{
  "num_hidden_layers": 16,
  "hidden_size": 512,
  "num_attention_heads": 8,
  "num_key_value_heads": 8,
  "head_dim": 64,
  "intermediate_size": 2048,
  "vocab_size": 42661,
  "hidden_act": "gelu",
  "norm": "layernorm",
  "norm_place": "pre",
  "norm_eps": 1e-05,
  "positions": "rope",
  "rope_theta": 10000.0,
  "rope_fraction": 0.25,
  "qk_norm": false,
  "attn_scale": 0.125,
  "bias": "all",
  "tie_word_embeddings": false,
  "parallel_block": false,
  "init": "normal",
  "init_std_qkv": 0.0297,
  "init_std_o": 0.0,
  "init_std_up": 0.0297,
  "init_std_down": 0.0,
  "optimizer": "cautious_adamw",
  "learning_rate": 0.000575,
  "lr_mult_up": 0.817,
  "beta1": 0.95,
  "beta2": 0.99,
  "lr_head": 0.00869,
  "max_grad_norm": 1.0,
  "warmup_steps": 382,
  "schedule": "wsd",
  "decay_fraction": 1.0,
  "decay_shape": "pow",
  "final_lr_fraction": 0.0,
  "batch_tokens": [131072, 262144, 524288],
  "max_seq_len": 512,
  "doc_mask": false,
  "train_tokens": 1195000000,
  "max_steps": 4432,
  "dataset": "wikipedia_en"
}
MLP neurons of a small language model. Each row is named by its layer, matrix (down: output weights) and neuron, and shows model dimensions 160-415. Each number is 128 + 24 x the weight over its row's rms, rounded and kept within 0 to 255. Numbers have three digits each.
After each neuron's rows, "raises" lists the tokens whose logits its output raises most directly, leaving later layers aside.

L10.down764:122167167148146117136118130143171131146139122116110123137148122114104169130129114162135129118114167119142104110138116098150098146160134137111120125141134134117150106106125120110146139118128075128137152112149097128161123184163124137114103129137144171122115123151117157154116115141154117170115148131107127148135146131103162148084130129137129164130118157114104136130131111125110130147126112101156147139128113131131110123170140161087127163119106120162155097140114111123107111135111115124141132092122132129122113113107150114114112077114105111130127116153122137149094120144198145164121111131141071094142131136148115134139154169161108135150140143147134116132124145139113122118142156148138099113123126141112096112103082115112106119163143096122125083090156136139081132127087149
raises: " receive", " compete", " obtain", " provide", " make"

L11.down2030:130102136125143094122173155165124182118129134115164103150111134108157138165104150152105106136155084094085142128092069116157139099122120093090147113117109120152141097126059108108145147107117125113105177109163097131126150145116108089142093139139128140100118111125108130147091165112120145127112138111170126132102127129132132133142121103133129223149110132104162160100107123124116109080143132136162134133166135156157134138114149112170161114133150153165085176171138094153148118122101115116124157076129081096133135125096129135133129059129085093120103097146110142127145146162136087124152135105137130169125150128086188143144134163164158162179124110114126129086124143089074165118137103097108093102131151127119121167140128141123105074146101145103141138154161112157141137119115108
raises: " The", " the", " its", " their", " Its"

L10.down314:141088156081102103115087144136147147105098158125070099089141119098126213192118100112108083081116150155093155097140111098141140168137146127124158127110122162118121130163093134153107167111133145131107137101119112170109128145097151141153158143098068117155099120170069162142122125106093130114110164155175133119113118136132144096106103102126155161181174128142144121128117116153140149199129157093122105115152127129086128129130157122138154114082103136144123156169109152157141134119141139125125114143149116144148121127131150105097132135147125177137109151128143103107155126127146134139096129119118096123083149121120135151132141124172165132111122131117168134144107115111166169106100163129135129108115157079087120160142124155061167114142136104077141177110156136115121133196091159
raises: " his", " the", " her", " these", " a"

L11.down162:153126143129171124117170111089116113107161107123122148162120124121091100148141152125073109109096159139139079125125136151104114082099100135125072118132155118144144106142131132164118115106098114129123068092109086124135109129138131150115111194135127132134151091139104148137119112121164121103129115109130115193098138123104143073128126151146099146135121183107165125144112117115155122105143155110089147121117095104136112130156172192094097124135137127089172108101149168133124094126177123154127096094147135134144154147168167111120130136167139117133146105187128184171090183156142111117148146098143165125132132126115143127110119108104121102118112134115112102150129066107155125136117116083108118116124118184161107120139124087131102145115080139138091182135170153133173131182118151
raises: "\")", ")\"", "%)", "]", "'s"

L10.down432:104160119114094074148098122130124087160129123140143106096138105118150161157131087119131146144130126096112139143180153156132104178132150132162128152158109146142174121107166142116149093117133143098136120144107156101136104141142072113148106120107089160118126150125116113127124147157143076145149134105185133136092108118111082176112127140123101151111152174186124159133176178111130135147135139151025155130126159147201157137168111098115142143162143078104128081136111165155123126096149142159133111121086100157112098129120126157129101121128105144097129120118109094104120145113124120138124119091099094138112124146106129110125088115121150129121156130111142142110119147133085115145157117156096108145138149112105131148109149145163097163118117143132136115160121152114090158095143147
raises: " (", " and", ".", " =\n\n", " of"

L11.down1634:118152130121154115104116125129139111101122169075124166132099092144089158153118129131134098079094132139140120107065096172119136137118141117106113138155124107165157110119174121149175128113196105140139125189091075126119150134138126126161138128131092094137180142113137112140159136162134132148116155080155140139134123113128108133121126086132155137173122106149103140151115134110146124116138122148047117130153155121143125119107117106140128169159176118173144103138099140113104132132146136133137129141136151176104127096166116173160139110145129123159115149114124124138156146140134118100087133117140163164142131133153106130147091134141128130098150192098103120148129166131092125168132111101138128123121145120154116099121105127123160102145143108136124139128149115125056074162153124
raises: " as", " to", ":", "to", " a"

L10.down862:141099078134089127148122137136087109172136112143127111093162106143113114147141088113117093071089158112169130149145136112127104154136154129132075159106124155138133147106146164127121147094128139129151104153113180149177109085170101142087123149135105095123132123130119129137126084091130078112099131135140115131143111097132152135126150142106130149142147098129116112145145099156094107139151154123189138101101139160157113114149124074104108131106131109152128090143072102167127100147111169140146139154140118113103100182120097120113090115132135135162100071115139102116147167130109114109113150139148148146155115134121141081130128156150153167136142106154137107124116127142098132099159126076098107104103149172194128083141149119162108126182139134122129132142150119139138100144137127
raises: " and", " or", " while", " with", " as"

L10.down1190:116123118128111128113169129110134115134137158096139155135124119132138127162110140141103142172111126135118140148149073114120123116122083090143079099110140112136154109165125146121121133126131156130123147099140116101131116153125104175137139112130105145130112059145177161124150153150114144119144108140100131118096129150092130137147125111141130132161129137170168156150092119204099141122122126139108140125124130105151156155183142141111127147140135094167106136150111127108130122141145182107102102138110110145096128140127150127135085085136111140128122137140136141113105150168125043183118104109102115110138155141142132156140137101098171089167116158133144106162094169167089121127164120161082078106101136147140123148162116141110118139116132174133116103151115136101123150130118129
raises: "\")", ")\"", "\")\n", "\"", " Mine"

L10.down1722:094115130129142126138117097111169152121152120101098140111126150144096159122120104142076106129082162125105139109115098122134139125144130111127096117129132170086143130113112131125149156119137107129142160120160130124128154121129102070152147117170108107112121135124137124173182124133137136136148130102124137149123109122065124111101116141102104105140131128148119167126086072142119102107120103139179166131093113142137138130140145124144123129108117120125147107106102144163099164127171098116087119145103105125095118143113128095140113103132107100097152126150066155146136128144151133114134109105116122153129120117145145175182116125138146107106154148114174143117126158090130142132130111107135145155109138116175147104137113099106167145104148111204117139166096120149102140121139096
raises: " to", " them", " it", " any", " their"

L10.down1154:128131134098146114081122117114132158108083133107155129124144142151145161162098114094110099097174121144160137155123121128107148182120114125108113122157109090118135130154088165147149151109171129146145153091130119143103160159105130117179117133162119124145135120129119105116150142114100115170127124064122157126131130097136102088099142138122105150172159151110169160140088114174159105141112140136077144136097131123120137061128138082164144126122121120143112123139121162182126098124113144115159127113156111118141092114143119123144097136106101116085139078134139116164115137113132131150132141107145129138178189131124115073169153143131175119125160116133125158118115152123130127120120119118116155098094154152111130173151111137078108102139163166103085127139160097141132107178148159
raises: " his", " the", " her", " those", " others"

L10.down1688:127140125184153137167163113112132129165115134097102116113126150165174158139128114153140118156106136142151155104136149123111120136139167194097048128135128116169148098130141118088132145115159085147133126142160107126118140183135147111109096079156162161086093162111139177157135101098134126136132072161126075159138126129099131122094099148070148137121133133102123105115124099117086126117106136099154153152121123108138117052147132117105156130145081057112146117074107147113118081162150104132129135129134111124112134127133173100110140123113128131139177082163131167173115148105145141109102103151107095085134110124149151171101134104130159111109144105136142142169101144138132145104087125137133111124138141106120103106110088168109075122140134092130142167154116118162140106155099121
raises: " was", " stood", " could", " were", " remained"

L11.down1390:109106123136135114155099135153170120129108074141166143146126115107131194146130124135093138143113141125149129169119129150165125127150143122104089127121099178078153118141136095129142140107146152148160123146166145157102125100190104155166130107067104155090103142116130126069090107128105099152142119112165170105159085157143112136139149117110135106149170125100168173183104103156090103119131124134116104161110143092148164142147107072151112139136135118109147059132147100145102109107114118175148128148157156157142127120150143160117117102147098128089169155118138164160144107113098183092139142139145154131119139130165119112110093152089125131127145165129125100098109121137097114075104140112097149161088119141137104144116129081102142118126147133129133107137118141108120142109126140
raises: " the", " it", " they", " causing", " that"

L10.down1557:083104120115118123156150149144063167160122135114171123123144099128133079123158122146108070165171123131128129138127094116105157122123138137136157112116140172100162161084120147142125124143100138123143135117107123172139162119133141136113127123113099099128176104144108136096091137146148128125131188125129154133110139117123119109118132150087117124169131086129127132106166180112133097145111131153255112112122141109149098099151110146087109193122124097129113122109172136123120132129106113089081174123070152171157120185146109149108106038094162137137112133133139152089152133122113152150120136123167119125118104141137118156121126107140119137151124105119120117149162130093159160122087101110150129140115126164187135117128142129151140100129124111101131105093134110121119124146172124
raises: " and", " which", " but", " while", " except"

L10.down931:145146120124080146154119135126082122165138126131154122093120099077136095113165120116127105082124126106116124148140103142112083167136132135138090102143138132150135132125140096109139108123134107131135134130129153161143113112120138106082113118108105136149118103179114114143062112139131118111068130136143128115128146144132112123164143113131126162122077116153135102105168135138113091104126144144238142108111159107142110121146142146102127127114132147153111137144119155165118122104121110151148160113096145135121078126134127113136150103120160161150129098090177102131143143103126129109103135176148104154115122107099136128140131106139133150126087072122132135108146123157081143119127104147092101127149120143102135136100123165162096126180098140138143164133139170121155155101160147
raises: " and", " or", " Various", " &", " University"

L11.down967:109134148150148115143170075087168136132111135155124152133176114140120158142081134146110119117089126113103120118167162122131094116151127147148121135144105121117132089119126154134112163117142163122121116140123127150129116133165108126149169122101118105141159186153080106117100138157141101140092151122165179103125135100141111158159147119150099211133112169179122134127112139118118089143148106137125121174148176115163121141106114058147137175131113128144145111110128133142103139155125162106103147161104114159154097112125077082152136140152141134150108130144102112140145139115129141127110124100163151148126075138130131143138125124115138126121118137090143182090075118146096085132133110096120090115116115098121086105104107094148111170140129144123127143128081122141143134094135142
raises: " of", " between", ".", " —", ":"

L11.down375:152157130140116102129163148090132126085120141150136114150139143140106135111149127119121145068074113125128125170109099098116182142107120114153129151150098157140174108135110086144125139144106169081111102149156127102116118128163131119162134128162129074119075151135118148099059131126102095140111115103128120122131126080113131091106118135138128128129171119148112106161115109104169120150140112129074114083140119154148105147155160158122132132161128117156141108161078133131087144127133101151129156140147149106048137079103188128139089136120154132092101131130162129137115142097125142128133172137117113135139131157111121142164123124114143166118090131130161121143123126140082124160086122151155145130130133132108145089137158126105152145133082115111147098184095097119115142132122113
raises: " its", " the", " a", " one", " an"

L10.down1178:127157110161098166105133133133171122149111107118146122123157116123133136097151080106122168152165143168144165084138119155129159116140145172092135156125097111119155102126129138101166161130135152113137097149175100137127127139163150156129069094106130121122133156118080156151148099112142122177136116169119138120132109045134104123132116150107166166094116144138079143111131096144106136098116121154090132132163146077108114082157134166101140145110118089098100154157129144122134049150149123101113147146138124125134111127148165124119132110124121219130140109125118145121161144133137137109103087089101092135142132154125131133111151116118139099138135121157133131130118117127103090121102088128153125160157168146136115129137101148120110137113102084125089116130138122154122118077105108
raises: " will", " uses", " is", " must", " has"

L10.down1218:153139160110131107112184118136158144118135078126094154141139152107150170173060106111122121121159155134121122118159105145151090132100102096109095115104135146118145121133116139141151106146142117144155130111110121196131120109188143071111091141130113117139156110166130124140098147120100117144124136114177115121135076150131105128143147139138159154142161074126135117150127131153114162101137140136174114132119105134141133088107153094147163147142116146146122100101093117166098112166149131154147142110192131186163076095130125168152136110095068132091149146157165126178131138139096139144124169115099119116160162138144107093116107126122143101139114107091149136109140067126128090089145100146127165092147152128154175095102124145120092100150171131098099136089131099145133137066093134
raises: " enough", " more", " any", " above", " much"

L11.down665:111135146169102150116146109141122088139117165126102127152101125113139177128128088110095100115125109142100121161099120097152126127110131092150125154104140154148152140133126081121042126169134134167134176109108089115105103130159191135158126167164083116140133066135106131099111148101135105118072111113141127137140094117133112097141141098139111135128150122110123110149103102139128164114161120121004151135121117144141117135171133089142189136140133131154110119087127149152134095117136113138136166105134108174152112108131067137097120126153110108138149166128136141090119108137109106128088152113159107129125115128104176115153131134128154135155164144125139137131090136135132107152148141132110129089128158111145127149191131154122154143151126137097181154109101127118127132142132132
raises: " they", " every", " it", " we", " its"

L10.down1837:183154143113141124098149131074107134157103100156147140097138140185116187100094154151143125129147115183110093136115105140161130148144110170146053098109134127136150106150160093170150109132141122113120108138079131127149146111148145105164095129142094096120146116120134156128077142161138153124131126143151095161080103141143095129093173116139136187129133127133127139140104087146156146130159073127120151111121152117150119123116130164134132107122107154148140131192114127150101120134115106088167150090089107106090126126163133131101101124135099138124130149132120132213105127138101159115131135100111120124167115121105095142146114134120120155127131194121098099148120117126131157128122111091110147127119194086120087135137146175100150103158082161078166135153145100107125140133133108
raises: " the", " a", " several", " one", " two"

L10.down1755:153106141103106108134117138112129103120093151117067142119109168142143178130096115121083125125133149146121127082134103129167126126154147110139088138127151164147117138142113140094122134105103158136115149128154113144174166123126135120164163124119125132121158126128141120137150146104097113108107107107099114159180097123082136142137100075108160136138145127101139106132083108117094142108083104108129079129123109154087140132063164116154107134116148112128080124127113124127113160108118127133119152134165111125093118155112125093100099128124067109117173140117115148131157107158137113094109097146105129145154136127151110138108155148155130142147178131222139124123097148096124126150123135086153162134111159135116148091138140126136155142139153144136163162154112164143117112122128123
raises: "ify", " their", " them", " it", " how"

L10.down245:097134142126103125115166151171110156111153142096119126122130128119114223145089099142086161109095136174126136090150088111163166124196131105144126164140094158123106120100091103105160153107156089153142131138143140110154089105143160144172147064123130149121116124161121129132119151124149118124096150126180128123143142119158116106104133101110149156090159132132181158087094125126091105102168109120124112116128133140167126131159131097111138132120147147110150127105111158141133122156116093115135120143170127144126143139105109138116155165130105113080157139123126117117147124098126107083134145123166095097119122152100128080154147135123090133169130135138137109138165174096065107114139120098132145117100114065128112118125145133125120147134110167139148147142129135153118148124156109
raises: " to", " it", " which", " their", " they"

L11.down1140:130141147160165108120141094153138148149088105116148138127131162152168183138134135147135108141103165110142139104122174141129126102126150204137077140116098093126142093140148126071154163086150112160128147137118123107163157184147087151117101083121109149111059199109125156149103132103151130156069090127116098154155154123102147120140077118066190135109154145115120131127111137144100155123065122093126132165151134089143129091145132135092136140132104082115140123123101143106131118156109094109120146117126097115135130156103152098118158099108142130127162095130132184176121130116134143120105113131096086091154117137144114133099124144140120111115097147154134167158094153121113133134142118158144120128139184124128119087146103132126092148151117105139132157138110133183117115132097158
raises: " was", " were", " could", " remained", " took"

L10.down131:107132118101121148159137125083119136131130153150141130118147126111170130164085166140186129094118174137118125144130162089164176137124096142135103130157113098194103101150104134176159157124128103122093114105117103124129167093142185124172162139147108073122141103127088120069115170119163158143152108113168131130110129149164142125135103079100151129170111134143119093153095154178091154135141116083116074100128137168090128170097166153152165148156114152173170131155117129114120131133131122104138119151157110121124133107142124125123125166122084142129135121140120140116133129126105133161120135095131149104168157136102140142165113145104132151136092120100159112113123137123089177162147158093162112126152146070139112165137166122104126138156144164097156125098124139106161126119145123
raises: " the", " a", " his", " it", " last"

L11.down283:119162123119145153161109178156138118120120150122150105092117124136133201126101123182148106104115154164137117144115086108157164135179144133096077147119095116109173096128150123139108144078129141155161113122147131130139156118136110112149139099145109128133118133179147137139129115176159095112107090151138164115143122159114104142125094155106141128138071129135124138126154116120151121124137127123083133144141176144170160140124143086122119101124143165146128151137140152083102142104142107123146149126098107141104093076110144123126096149120113154112164122138102153104134114110166123125133124166118140157150144077132160160136146098081134175155139117126109101115120150116103137140085134133128165117104136141082131142122065122107132113063096121091136168173160107101110147099092121
raises: " the", " a", " ", " an", " of"

L11.down1201:102177144121161129167121093143153128098128082146128090152144105090159184145161110108121142142118143120076144147128126160134161165156115139119181115159129128133125126100125121121125140150146160098145146109100123155088094143154108099154147105149080153097097121105147105093107126140172076118115141110108134122140131104124096126108142130141138106100118144121105113145168150153123089177156088158059138115098138090120149153160131105128149137127142151143123142133119118132112127136115128154158122121074145104118096163109181164165098151140130131121142150134131118128112104081116142132127079148143123135176150132122091124145162117133110112106101125132129120141150189129082088126144127143145127121124153126165117125145129124126168143115146100110161106133114134093089118131138140
raises: ".", ".;", ".\n\n", ".,", ".)"

L10.down1712:119141111171169167121143113145176120163178118140131170120109160186136212158153131156104118162140164139145087118106116128122127141150163182152136165124151128135164113090112132115175118133145172112110066160161099087090110182145115144109129061146140178129028073115101138137131134108150094107091102161121121138107124135117144175096118144129117158127135137148102149130135135121120139140109122141091132170117119116110099100122106141123133161129096074114148091144118127093113109146116115138117134105152128153119132086077146137138116107097158162123142090211129127140117134103115113143143102125091093107151150136122083103118135153118144128137133121155116136131157121128148139151101134132175159083115126128129140133123144147144119119124118101119138124119146101128137199098122079
raises: " is", " has", " have", " was", " includes"

L10.down1698:120133127110139161180127164128159122142148146119154128091156120164115149104081127150120123159127102134136120130114082121101120098168163137108052140118127092137126114115084151102140095115171132104138128141149127184096162074099105155108122092121123123138155138103101110101127129121137121147121162139151116110142125148130137095103117109133146141125133125105118135110109093147113142093148112102205099127152125142141104118165115054124142134157162101168139100158116115145120103132084124144112129164133127160117125120156114114154128072176124119096124155115136138109165121119101147123088120089142109140153139114103104143131122102139127142148158174106101108139124127107090136103143124142162146136154094180142089141133152145098130119110142146134154115134106153158095111095107087
raises: ".", ".\n\n", ",", " it", " the"

L10.down1187:134173157108153128134090138116140131147113140106102100128162089119167212092127105101153117164131131155112088101120131128122133139152154114112140131165111146166124111098126130149106142153188123097137095116139120137113126173170126108139128085140086151110125132100133131104145142147117129128100113131120117113121147136147192081116112107110117143122190136125130129111158121113131147105120090093064125154162147088162116136120161076125142124119093157125131118141115139157113152110136124153133153139121136117118115154101152156100131133145141058091141169151089104139167145091119182117084069112147134134129159113133162128115106154167144102141135163119120060155153130103101134131117172159118140090109183105151168155144125143093157127149110106133125149101147119127132106130133086
raises: " another", " two", " three", " a", " four"

L11.down1835:189100113109070085132130167139150119121137095130087092091151162115146112124111109153174134172126123124119137181070109151098157096088142102128115122099097129155139108152113130162112127116121117115097141136143131110119110168104121114159139100161110107137153104129149143145142142119093137109148119145132118106113112117127129116090123070122132175142115134127147122156123119149109119156114154131147126073140149122130084149116090126159153149105137142128149142144126147147114116154117133080143135116115131124140147125107151094127122131146129149121132133136153130137134133188131123111147147094144091172160166119121174182193128188113106160136082110152113114147146141113105127133094143111101147140140135134127144091109149143104145122112085086109159159161116097132179161129076094
raises: " the", " its", " a", " their", " an"

L11.down536:108150127115160104146140116129131120104066151141105129111188096122167181159121098170108137116158106076143121160157144112158134142119162161123134127119133139099114124163149107129165133113091142176120189152143159099132069151135099135111182123138131129111159149113116112118123154168113096088075142109146131116123092133144131131133151167176123158146124127134097132165117104128132128115152135129015093174127109118158119139125158073134130112165121126136082103121148095099133166086110118174132116142158123140142102106131120136115115107161145155074150145132123117138105126088129117138107104138136143124158139122151095108132124128118086152144157146134115155097166146123093114106101131124122123071104166126112115132134141162157156128110149096097138190141140163167101102145111107
raises: " he", " in", " she", " at", ".\n\n"

L10.down302:128139143148117109126136085116140112089088129136088139110156119138130066116150159107142140088152121157109112130100130167138110115122167096111117117129142124150148140141121121152125100116141113169150165144143092129129123120143135121121110140130110117123138122131127093140156108107119120150124115116124120116165117116125123121094096108104105105142135094119113138136094079116096152100127093106255117125111102107146131144117116133164143095107124119099167115084099101143120128133129096174123140154096121159121129129149146135125134103127119172118140132139113142173123143124121122109160156161123109122128170126098170163110110129138120145113161194151128116126114078126115125132105096105146138155125134094116147111144159132157180130119167092120130149101140103141126109139097127
raises: " this", " \"", " these", " it", " the"

L10.down1340:111150133154116178087126096174123107080117128124129137106152149127139113126091133157155122090158127112098095105103104094158143168136167107173096138160137104125088140129124115108131130144157134159108102152109165117143138131092170116117095141154071149111117124134120145121165115104157140133105133107146119144116074095127079126130125090134159106160133125101158133112109120143107153120157145171134102103137166137170146120118146127151142135099123099156113145132128107134098135145103056102123142112121076140114136143122107131159137128132103110130140078083144126151120139114142107103118177132107154138113134147115156127186124134162121126120133167136148165129153127150117131112116118108168139082141111119109114156167118152148119148116158161096127138139152112129156150124179091
raises: " a", " it", " this", " that", " the"

L11.down877:143157163125168118124108135128138163099120084134101161172109112117175167152097118163128177095148158163074117144155108121131128141139126127114109128149100113155130095108089130149163065089165159111107139154123148147132090141121129097172143118128129117085127086109142091115142114161108105146142110110176144167107139143173159146103169104167112137109115131146120125138133118145121140139142067097161096146096144174132146120070125100173153108134148144127128171131157133138103148133129085102111146109178152134128115133103170157180114108141130124137160122187123141119110138153169147152128104122118166088128134118132141169127129140126130136107105163173136122137162151116128167150172126117136162135141166152131162162121077107106147168111144133124125124117130127113122150064110136
raises: " the", " any", " a", " another", " an"

L10.down1253:164154081154137119114112159165136114107097154089150147164145162115148115171157118121096157131070156158111118162067120174102139118134121182126124148124196116147126140118097143160136149096171145161115155125110136103104096110109157144163162169130137150149123163127126127136166109142150134095140079129103125172128123145114158104104128108179097114162110127122112119114100145148136138160116104109173152102104126120107119170116150119124095147134118139110143121072104170149104131134133064128145122113143130149146084126143127144132126111126141122087136089126129130147092158175149080113117110148149169155091149087121096115118127160118138116109145120110152103127117090080096138090076151123142141092143111113121117155118138095132115103131089127160139137130118117124145118144102122
raises: " hours", " years", "ly", " miles", " year"

L10.down1047:136175114139143116148142135111122146136144135157145118122098154131142175133139123122164155132125139113117087095131087099107132181157140157133121142151137193152100108139125142127116097086140116147119152152107148124140150122119141153151134129127115080103116118119130104125139119134150113117118101128136163113147111103111085116132167151126105164137117134165149155131117093186133148132189084113049106138074120099105130106100141103098140170149095171140128109135130132105104125086077101135166130144135114187136150158166188140121107085120089143106118143159146152110137095095132153142135096124164136162071119100133156145156153121088083123143101151143145161127145169165110118071125128155136105140112161135134132094106100133108146137136152122068102155127157137105073121126125122
raises: ".", ".,", ".\"", ".'", ".;"

L11.down1170:138129132083135122137203088098143159147121091109119130166125108144144175144151160109093122146161137138113117133094145122123111122148124149135127108104110100161106127130128127191114099120121174116146124129123151133090170147118094120147148137094092114136120123141156168106137182119111159142135141079150134128126119126109158156146142126101111129146117124130143137106108111124112136164120159100112119147146131133128115121105128131098149126116121122147162121164107117168110154116142140126165117134154159141148130140140191165121114113125084105117084157160144128170151122115095137165132165158089092134124127067096074157164166176092093117136123124123140139095155124157101149166152114119132120177123124142109109092157164153080123105153136144087141119162127092110137154128131122
raises: " the", " a", " its", " in", " her"

L11.down388:116132122111113110140148121117113150143132117122150160110112148129118121095113098112108090128120162138119105123144109107169107141097125152129117133124103106116149115133076116105156148147116149114155094120156127138121137111150117126105127133116149139130142103141123162137139080110114117103121136130112111153105119095144154135149141091109141157122105188106104126152098193085166143079128154123104169130109127163140123087080128157135181147142119078118144130149139097127140129121111137158115140123123125111140158100128152122107124161104126142132073122163132125122153133121126158127128110120129094125106093111168101169094122121156163160122133133159115126125162116081120105116120096102168146128111158137117171141138125143148084141151085146104156129107132119148168135155110131
raises: "'", "s", "’", "'\n", "val"

L10.down1814:109135147117154138092146092150148117102133131129156124146169125130105127064158152182146169117058160128114115120138142080133119102163094149123145095119113155126117146102122098107118113123110108119122114075145104098159143152121163145148128148114126196122111119145127131152102082130148154157124149117104135121111127117094112132097135109120095150108142152112155160092133088143127123125144162115092138144139083181107136106115128168144132133152072147138130105178155133127118138137140153146139135119141132115106095153113136136154120162156078145124122150142111140155120127140108144155142158153113143119117151126155106155151143130156104137133105115139108093121161130158140138133136093135124060084105136140128103176097117166094117156158129144083099049129177148165105136162119161
raises: " compete", " try", " stay", " share", " provide"

L10.down1329:121101109169172137135143108116140138092138094118121106135120151149157205162147103122092122153148130082100129119150122128157105109146113124119092102113156138177166088104135090105112166129163099111137122125096096107127131120158140140116157114142134119107102157097063144130155127086123121120115121164141103132182141113135110148106143139093155136134141098156097135113110091177088169164104116134093123159137119113154105130158151111129105130120183074113092100113120144117106096144136110149117131111153150144155126152102114107108165133092137135155164121174143143128110142064104127147091105127099097155135080121085100134100151131108126136116193133138188143117104169127155123142071103137170133104146156133129141126131144160149186113142134132171143177162100143143159134119095078
raises: " is", " has", " follows", " happens", " does"

L10.down1793:122080128102150154148136182130112109118148158132095120144159110136142150119111143144096083139124135154159132118127134141119099160197135159118140134159153124124128135152148139109123109110100128119157143140159149166098089103132150111115158112143169115133145189089126149028149125154108130070119093152120132168137130160134114146076122115171073136146076087115143165144108108092097160147157091136138091120113135166129109141078119066141124129152137141142094087142149094153144166106133139095124120154129111120115123086133129160118121121143134135106092130138127093117138134122111134135141124148159164173087170125146148146135110161078119119128136115105116162128115128146097162111095159160123109123107160146134136118136112139152117138084101128162133120162138122122140172125098100
raises: " in", " at", " near", " outside", " within"

L11.down878:177174135097140121145158124122150127147161138108116133169145120133145146149118129133129110121113109153104124076101104134140147127129142111149098145116071115117112117117125110112167163109072110133171104129146114139107157146116143135115095127116136107137082098121134131157102088130115168126117115118117110135133110126137153101121168134124145138147121118133109109068118074136135157170144102169128095122155164090131117103122108130128145114106141096151144170142132135126145172119129110122174163104134127145132148170119155137138095115159085124114126128146111132115174119137185170175097164172076154126127154078139143114142153119094135132135143144085123096146110142136110173127135172114084156150095143166116138189111112117115111131151145138130096129158118127170112093113110091
raises: " a", " an", " another", " the", " found"

L10.down1882:143154153092156139093130121087107127128158110101108162121122162164178190116119125152112143105078123153136111130100100108175107151094124087156104139116122122137091105127158129125133139172129066129182106141106102105147127159104137121202090096110161135140120127125118142136117133112153149095096091150179143140170090112109099130104091086117137170119151150098139140144109103108109107115124098111092093137136102149144109147140147120142138127102090159134108126102101120130141172085129112130145160128131119151110135082116152117120064115120049126123145164135080148142103122151156135123135141147137122088134130128125145122127177157125171138153143121146123144140161154137127164112138134122118146148170129089092121133171138154126105099165139128136131104150125130140131120101134146
raises: " it", " these", " they", " its", " you"

L10.down289:119116136113138111088136129144138141091122133157117124120158143114110128145089083085096124133160100138122063107114104092117116116151121142082090143179124143111144112119196132152104134103143108144174088144142092160102145157107156133156117144126128132143151139132164157108114108095138115150109157136147133173096108085146092136090110098129184127105120160146137157114141145118137126117144125138162112141172123135151161154119150108101134145133144143108151130106108125143118104124159122115101085169136101167119138122157127134115112124104172119127176101133144165133127160117125110117112172103163127138145133157133099147141157144142116080126119135137100113140142149124133073150149130068140173121076115098155145115108129155131092135094130110142126159095096123127145134099138103
raises: " to", " that", " an", " a", " is"

L11.down827:105098159163089077110150147130124097118101129143139123100187127135152194118104126111139153137146097085120136118116131153144094142143133125139139131111162127098129116123173116112118149097142135172137160151179156145084161135144134095144131111084069106110136111144120108134109165092138131128112149150140103131121095139104120126114120097125177155107106087138155106137099095080117124090103180099135159097167160116140151136112101117105171140118147182112133165147096119142108110138135090138146130069110098077153134135099142135120096111135123140085119088090137089081115152107112149125085168135155096101154128188103162134107131123146149118137137102172092123140121122142116120119142113136079118132152113122095146115117127128125133128143122106132126133149171095123143127157072142
raises: " it", " them", " its", " the", " these"

L10.down1365:113154105131101112129122130127155132137080098102132178168145124111125133163084114120114143101177142131157134133131120134136111125104142147157113141151161144126145126103148164132109087083138144123119133154118122121160091103159105130148134162140136131143146106158152125137164135102144105099144133072150137173078052124101097095128134147149127136140151079132132153092133131170107125099119102115102085112099113155149126167135154090158125173127134153147134103086087156124157134108112086127118134124171138140153096132125141145161142186141151154098167130152104144132110146124112098128124141077101155128099109131132135081117141111107143152138155135102147103120134098130144094098134139153123164102117101156127155142190124136125111130096156141100177116101110137111133136112131130
raises: " times", " months", " years", " because", " year"

L11.down1300:102137103111125109126096161161127143155085111113115096076108141102137181154102116150138135160156132112152118173129086113084161082132107106164111144128114126099099153160146098121149086141137107137154143138119120146141152135121143139144118118174118146114119138160128096150121131140137127154109131124165146119119159137173101105103126113114086151115160116139141144119147142095108143105126128113095119177123142150120158131125082076106179134112137136177133155125094118164106123152160136119153131110156123124091151101142126145144168103112130123118158156126102136113143129104158140109115101088141108135107179119108167174108160122143133146133096139147135144126155101140103143103123118167135130130154099107129105134089086149121110096138148130062155158115159135102158129114131064
raises: " the", " its", " his", " it", " their"